config.toml
hidden_size = 384
num_attention_heads = 4
intermediate_size = 1152
norm_place = "pre"
init_std_down = 0.0
lr_mult_qkv = 0.7
warmup_steps = 452
schedule = "wsd"
decay_fraction = 0.641
max_seq_len = 1024
max_steps = 8248
MLP neurons of a small language model. Each row is named by its layer, matrix (up: input weights; down: output weights) and neuron, and shows model dimensions 0-127. Each number is 128 + 24 x the weight over its row's rms, rounded and kept within 0 to 255. Numbers have three digits each.
Before each neuron's rows is what it responds to, as a language model described it from the Wikipedia text at the highest values.

Description: Mainly with opening an elaborating phrase after a comma (great variety, with many…); also commas inside opening parentheticals such as transliterations or birth dates.
L7.up899:159089137107116091130152104142159146124162140078108173154115166122150099158141118109153127080080135139139102171080099125156102160137130122165148099137160109143111165103162159122136150146141131155140129155127132170090129104102118150102096136116141117151179068132115132148160115112126124111114115123146120110126091129111135161159139153113116164138151062099144111098151120165149159146117
L7.down899:085187123165088120099126149114101151111142132142128119116131151141142149150104140139110123133138150111119155059104140119123151098127104127089106106121121107131143185146132073115149146128151129107103140119121111151124118171138115099183090130136124168166176178120158115171130150101158116157101138119137132116111104092118116130095129148155135146139131097094137144116189085147127152105132

Description: Word fragments and stems that continue into a longer word, mostly in place names: -ney (Sydney, Disney, chimney), Roman+ian, ship+wreck, in+her+it.
L4.up33:158140116084149148115140112174091128141084139147158160131128146197142079172112068121167153114130127149107159127166117135124106099096161158117181102133145120149115104150168127101136114105137138116137149145123122117112108160133144114130105128144102163068120156154122142125132171125133141129127160148181109126148174134131131155103103108148125133130135117150110128121074123082142132094137
L4.down33:127146115143122150143117188171172101117129137161126134135147107122162139128160174169125113151146139084112143133131129109181123115152103172107110120118083160135136151129161139141116163167108133097124093096113128136140142114197093133147147139133146091130088126103148123163106131142092132091104137111102118116125131191107148124134132173122122111134090130185101149145132147134211105165162

Description: Word pieces that finish an obvious word or year after a short start, such as y-ellow, b-ronze, surn-ame, and the 0 in 2012.
L4.up740:167110140105109124107131077136127088138138134122123129124102099118110104132115118144150121085125158082094133120119085104114116135132133092106163089172119148139158061102156126118128090077112150098145111105114122119130137107073126123169125138163103147106163122195114105159116154089115160119147146168128131115117187119136096152077137126171137149131112111152119129132090066146128140095186
L4.down740:117149100127137117130105137124125135076146149133127131166160113125216145084140141159150147113145112102155122132120167098150134116127141154088102142127117096154116140162119123130133129131147159143119083118126146148105112168157135149150173136091145103141134142075142137151127135145101148096126145125170105146115119158107091110147087145142106107111078168161104151137155130110131129137087

Description: Mostly "just" before a place or time phrase (just north of, just one week earlier, just in time), plus mid-word fragments like ixed, nect, se(asons).
L6.up765:147136165123110102096090143131116113118125115155116121122100114135117127097114048130129155115170159120168105138118129084125186155138115097126133146158129144124153108130107125115115112119095119119130135079132096073055113102120108128144098103083108101129113127112104085133119098129145127145115139131136094093141143099103137119125112160127119114110158099171133092109090095109115146125159
L6.down765:123089138120092131138185113146095104114093085086104102124101113088132164146166128148119124124127079108109131112118111115117130109104127129115115135089151116128132143158105132151146138157147156123141130145108109154121133140102150109126167113120139085111120108140131106128113092125091140082107098117122162116097117136117101106120128119127100118128108120074163184154137115120170120122116

Description: Mainly non-initial word pieces and digits in headers, tables, and lists (R-ating, car-ib-ou, 2.1), plus born opening biographies.
L7.up757:148099150114138081126141143173105142107148154132166144160146100126144127135105119116137124108147067150127137168121125129126146101132120110119093114155155163124161175139113120152145155117127143114157144117111154090125101108138167128142110148101107142097120111140155163156133171079139123094123114140152115109139114140099141133145137154108167098131133126108131140103137111115143131130146
L7.down757:167110077105103125134126136110153125130119122130137140090142131102159140127120115115110129121118131116085179128133104183104119148099137137157117116133143134147136084152113129115100154144154121127150132117141107117151133127086109164141106093170131158147167130108155084186125117123159119162138114084130151104137140112123095124102157162105124140124139105108106121125143118098108128123138

Description: Tokens that are nearly forced by the preceding text, either mid-word pieces or words completing set phrases or table headers, e.g. torp-ed-o, Herzegov-ina, light novel, ±%, most.
L6.up746:142096133080132129109153154193150108124123168122156100114092141076105172161113098099115114113119109151187115071134134157132132150090167091117124126111128105156121106097163120112144139081117127143119103168161106128112138161105129138157116113116085150126104149144095119168132151167135156159129140090120097132109060115134118155129166126161131136144153119132113120165146117130162135127099
L6.down746:154162098147142117150064100125160118117128121133087152122165088066140107107132137109108130132128122160102149155100106122101106136137141098129093128126065146123137150109109139130130141143100118099136128110081120115150127135134124122119122136170124106154141146094132143107121113096121155119143101158173110123136142126107147124141099109096096099121124098112134078174144136145092117134129

Description: Tokens that finish a word split across pieces, such as sw-itch, conf-irmed, As-ia, or a noun ending a compound, such as climate change, train type.
L4.up197:125138158144077107142060120131136125116193129163138143107134107125146135145149086101186117148142065124169151135135139154148133111079135125154131132132126133131170165086107161121120158091125126139101149151115135130132104145115106149124111139117123152118142126120122132115117117139118109178161098142135158121139153138133137153170153145147151143109147148147153119106175158172116114158120
L4.down197:169147117149132121128131144145180124107110137098114134110133143143086148099116144116120156104133150177157154116129122112152066169116112124078140129157112105115117108175152126135150094129136116153132114127114145124164113103079099181110142136113160073144154131136169118137155110104110130129107099154148147143133143099157128105093074112129137117101168119130155102156111115131121129144141

Description: Prepositions after a comma that open a trailing phrase (with, as, at), and the second piece of a split word, as in R-eg-ular, ind-ie, et-ats-råd.
L4.up1020:081146148140104098174109133136148146078120139140123129158088103104168099167075099118108155100106111128129120148119097126103135137108114119167133101155126109128141118147109150110162106118117121161125116098128100105102156094116114154131158103121100146103141128123157139134096144117123101129108131164101116090122158120104094106115121089129135111124154103155144111143125147168128144144159
L4.down1020:118153148122110145137146113110121139156143133154133131137118125181137198135119148170121109137128156147118131109144134136150142092146136097092182106119160145149102116099146101120122141163127133091141134157081116138144157160125150120175114170158161098130105162153106110104137120163089104153126093059132142131135097125115160134120135149115121115117099108107141158083144117107222128106132

Description: Final digit of years in seasons, tables and statistics, as in 1993–94 and 2011–12, plus mid-word pieces such as the om in moment, oot in foot, and the word man.
L7.up499:152100143153097132148138106096164147123107131145160110150143125124130097157108092156124119085159104177169151141121109104118103069107148118158112127152101136114105085138121105128135129156093187165139142136169139107153157118141113083154135092109142136142116139106129117139128118191110063122098114137115133132150148161151090123106129098138126118123157128146135140101125085078135158138133
L7.down499:153154114099102176130123163161102150145140141144143166142098155108133140156129119122126112132115133120125139167126117135145132130137156118132136142135107158107126124134149140106148150062156122154135098109135125133076119130090161147105121111098165083134137123146100130143103114116089128140106076109131077117157157126172103141115147126128148103122099150101111117141175065111125130146132

Description: Mostly the token "just", both as the adverb (just northwest, just one week) and as the start of justice/justification; weaker on scattered mid-word pieces (ound, achus) and on during or after.
L4.up462:157154122154136093130123139134107118110083112176108116111153143142131110086096128163140114172162178096115177162133154114138120153148137149115113140170159141162142135156140122127150187150113151159179163087108110166128139131117152136146111136130105136155129134150119157107097136132139135163171140184151168101114107107116140096149094176127104165134131135129172076139068077112139132112149
L4.down462:104097147097153116186149183138118104118142135120141151154134142146149145108169101114120139087146127175118145137121090098105136178136124150133154119136119155149122114118105099166174147129115144122103125144113111099125135162150148142141154122119127085111119136109161137139169146106106132112113088117097076138110131148094124151135155170128190109148108154121131148160147098103114147103150

Description: Word pieces that complete proper names, especially -ia in country names (Malaysia, Bosnia, Yugoslavia), plus name pieces like -im, -ill and months in tables.
L6.up462:137143182161110082127126142145143143104125115145133127099135130117145150129073063127155148105139090115163122129143156136139151201078119147135126159134134117124137137124130113105114131114149144127107152102189115102073158110141125142144090098125139111145120140106123112113169103113139129125159117085132117133135130114099158153145094139150137100094178148167105100084119134092112134150107
L6.down462:161119131095091130185157135119154114134131124099124118174105119094114096149117156112083134144135112143124154114169120146135133133165137111129142108137138148097107118150126126157152131170145136144131155177076091131142101184124138135113189104129154085126150104179132118155129118148122142099135096170140151126096148148139114092084142107094115153132138090108147122173113107113174122143165

Description: Middle pieces of words split into subword tokens (necess, tas, om, ither, lear), plus pipe cells in wiki tables and some mid-sentence words (directed, prior, along).
L6.up50:151104108081112119136131096164082102127125111130115117161082100161116154116128089116137122161114123105144135141140117172175158157099118133144135135136106143176128156148136079099111131110101130117116119142111144065131171158100106145131106142116107118085088127118149092106131121141096132102100106139115163128130110170092113146118120120078141085118168150120151104110145128157121142111179
L6.down50:170119125142144095152135139125169125121136125107099131108131148100143062074147167080112093144161092147103124125107130112136144109149122112118122103118146125089083110099129137150145098147128124127151153098136116155141106112095102134072164117142149126143084132129157147137139103126159088149173129131155112086085157098182146107127148133148093123115125137140108118114143152121143137154087

Description: Word-piece continuations inside a word, such as om in room and domestic, ze in frieze and craze, ina in Argentina, ular in tubular; also the whole words office, most and as.
L4.up321:129092125126095112123124101122122093142162151139103132140149127120126124173117113131100121110101094141106134131184126152148126143112116121116120154151132083130153142137129160104114124120113139126133128114134128135063079112166126123161149134099107149104128111117157143146132119116109109134127113164131115127133086128142141111139151119156122138110143132137115116121104179156148116169116
L4.down321:147164111139139158171113085116119120104123149154104096128079120136106157111108096066116119154112134118137161142155112122115091112108110107104112097179148127149124154169082096104120122110112128128136106146134119093157103143122145139115138132127149118159119108156156119144164128137115142176101112154161154159135136113147116128126143132110099119109143107182163126186120087119165138085134

Description: The 0 right after a leading 2 in dates and years (2008, 2017, born 2004), sometimes the 9 in 19xx or a day number like 20.
L6.up342:130095136156105116144148134123113145109112145088134146131156141164098157154097142088167141155098137158118113145161098119126184161108133107106101104118165128154126096085154142109160143155140126111129104114145152129151111118116121120147137150104123126095157139119160183092103094135167102081148142124113113095095111128133150118097088167113208155114125122175126128150167124123167137151127
L6.down342:133067139118114117191122128094128128131140115140155088128097113134122104088136120130094106130119137116125164142091104158137089130157108122120152131133164113137074152164107144127122114169138151172137143165103112126127166120112124104116095129155165124161098117127133158166084125145114165120152046121167111139107073131116103108140131124143098172138111116111146098135085116168151142127121

Description: Second digit of numbers beginning with 1, mostly in tables and stats (1|0|0.00%, 1|0|:30, 1|2|4), plus some mid-word pieces such as sc|ene, mur|der.
L7.up1140:177147115158106110136105074131145136172113114084115123144182126118140121110100142107144103126154129129145118156113138139111100114119098133111110097132154103160146119119106141082161134159164155183106121181110109112147125134127137151140144103110102130112120082094128143142128124081128168140153089150160105129148108135142150091091143102192146115155174092112159096108163145151141146106127
L7.down1140:137140129116135135130113153126117150140137163114131158092119110128141114137134135099087136147153148109093176114131089137142151111117105137110137144149133151094139130130114144130178111115119112150117095124099125128116139125078122144110160116099111138120106171131103142116137118107151099098155148137148118147126145105120175098100133082115097099085102127105117179158096136140112139103136

Description: First token or word piece opening a value in Wikipedia headers, infobox lists and tables, e.g. footballer after a nationality, R in Rhodium, CD.
L6.up503:105144145134155122127135101171161183096135126157140129164076145142130154107123141146152102141137105150139143113143128112156118130128162152142146100136147076106142144141087120142151126152129113106154122131152075141145143093078139104121141133154109142111098106100143142105148162132179143134108132191112115115146125125102133139116168118164104101133112124121149108080101113169115154175119
L6.down503:103089099150160131123134124140122094162137149099126105128109124133111119160144090131124172119108143136148106108152174111117109113092126106108073124128191147154147136138159143116142102111116146122131135105141130105117153133143124156131129138089139133126143088144138115107107088140112107143153142107139103102114121122114114129103075134139111089154105126139116139178122150105201111093150

Description: Word-final or mid-word pieces that complete a word, chiefly -inal (final, medicinal, liminal), plus -ity (majority, Liberty) and 2 after 1 in table numbers.
L4.up772:129107150123105145177107146134132139130131146159132135162134119078114156107137158185136152130149102141143141114172154221153163206135120100151146112149079137129119151136163125087138099102131126144140117132129099150144116155100151121139152144118178137106164134137163144151098149145168131124145100170105159148148130136141133148111149126152175152138148152141165147146179148161146115147142
L4.down772:132114087140143105123114099114141171116174148110136106114134104125131131117123119143130138146085153120143153079108093086114093091134131070135129134114151161142112095149114149138082120161119135136128128098118125135110114139118114135069116129143159140124129109144116103137114101146141141144183136165149141124144102124144119104168114141092063115155151110131129129120103122119087171122089

Description: Final piece of country, region or city names, usually after a comma or "in", e.g. Slovak-ia, Roman-ia, Singap-ore, Ireland.
L7.up1132:137139157115155081162100106128145151123140135127156107153138150083119105106128103109133163153156149128153106129129132129112182129125151131172134148144179165117113103151146148127118098124143135124160097119097162079086158098124164093126112128119106113152118105131140134125101147114116126101169142154088113104165178120097113111131127127129147105101155129122099113136159141143147138142133
L7.down1132:152133128169122126088125132156108158132120153144147162184134120132179132102138120127077078181107155147185084118161089127122151151129170120169131118138131132122109072172108188141100124148139162115133075173101118098152069107150117100113106111151197075085125159115160117119092162105126098148103144145110096103131115093102131175097100094121149117139155115111125146150119122122076149144101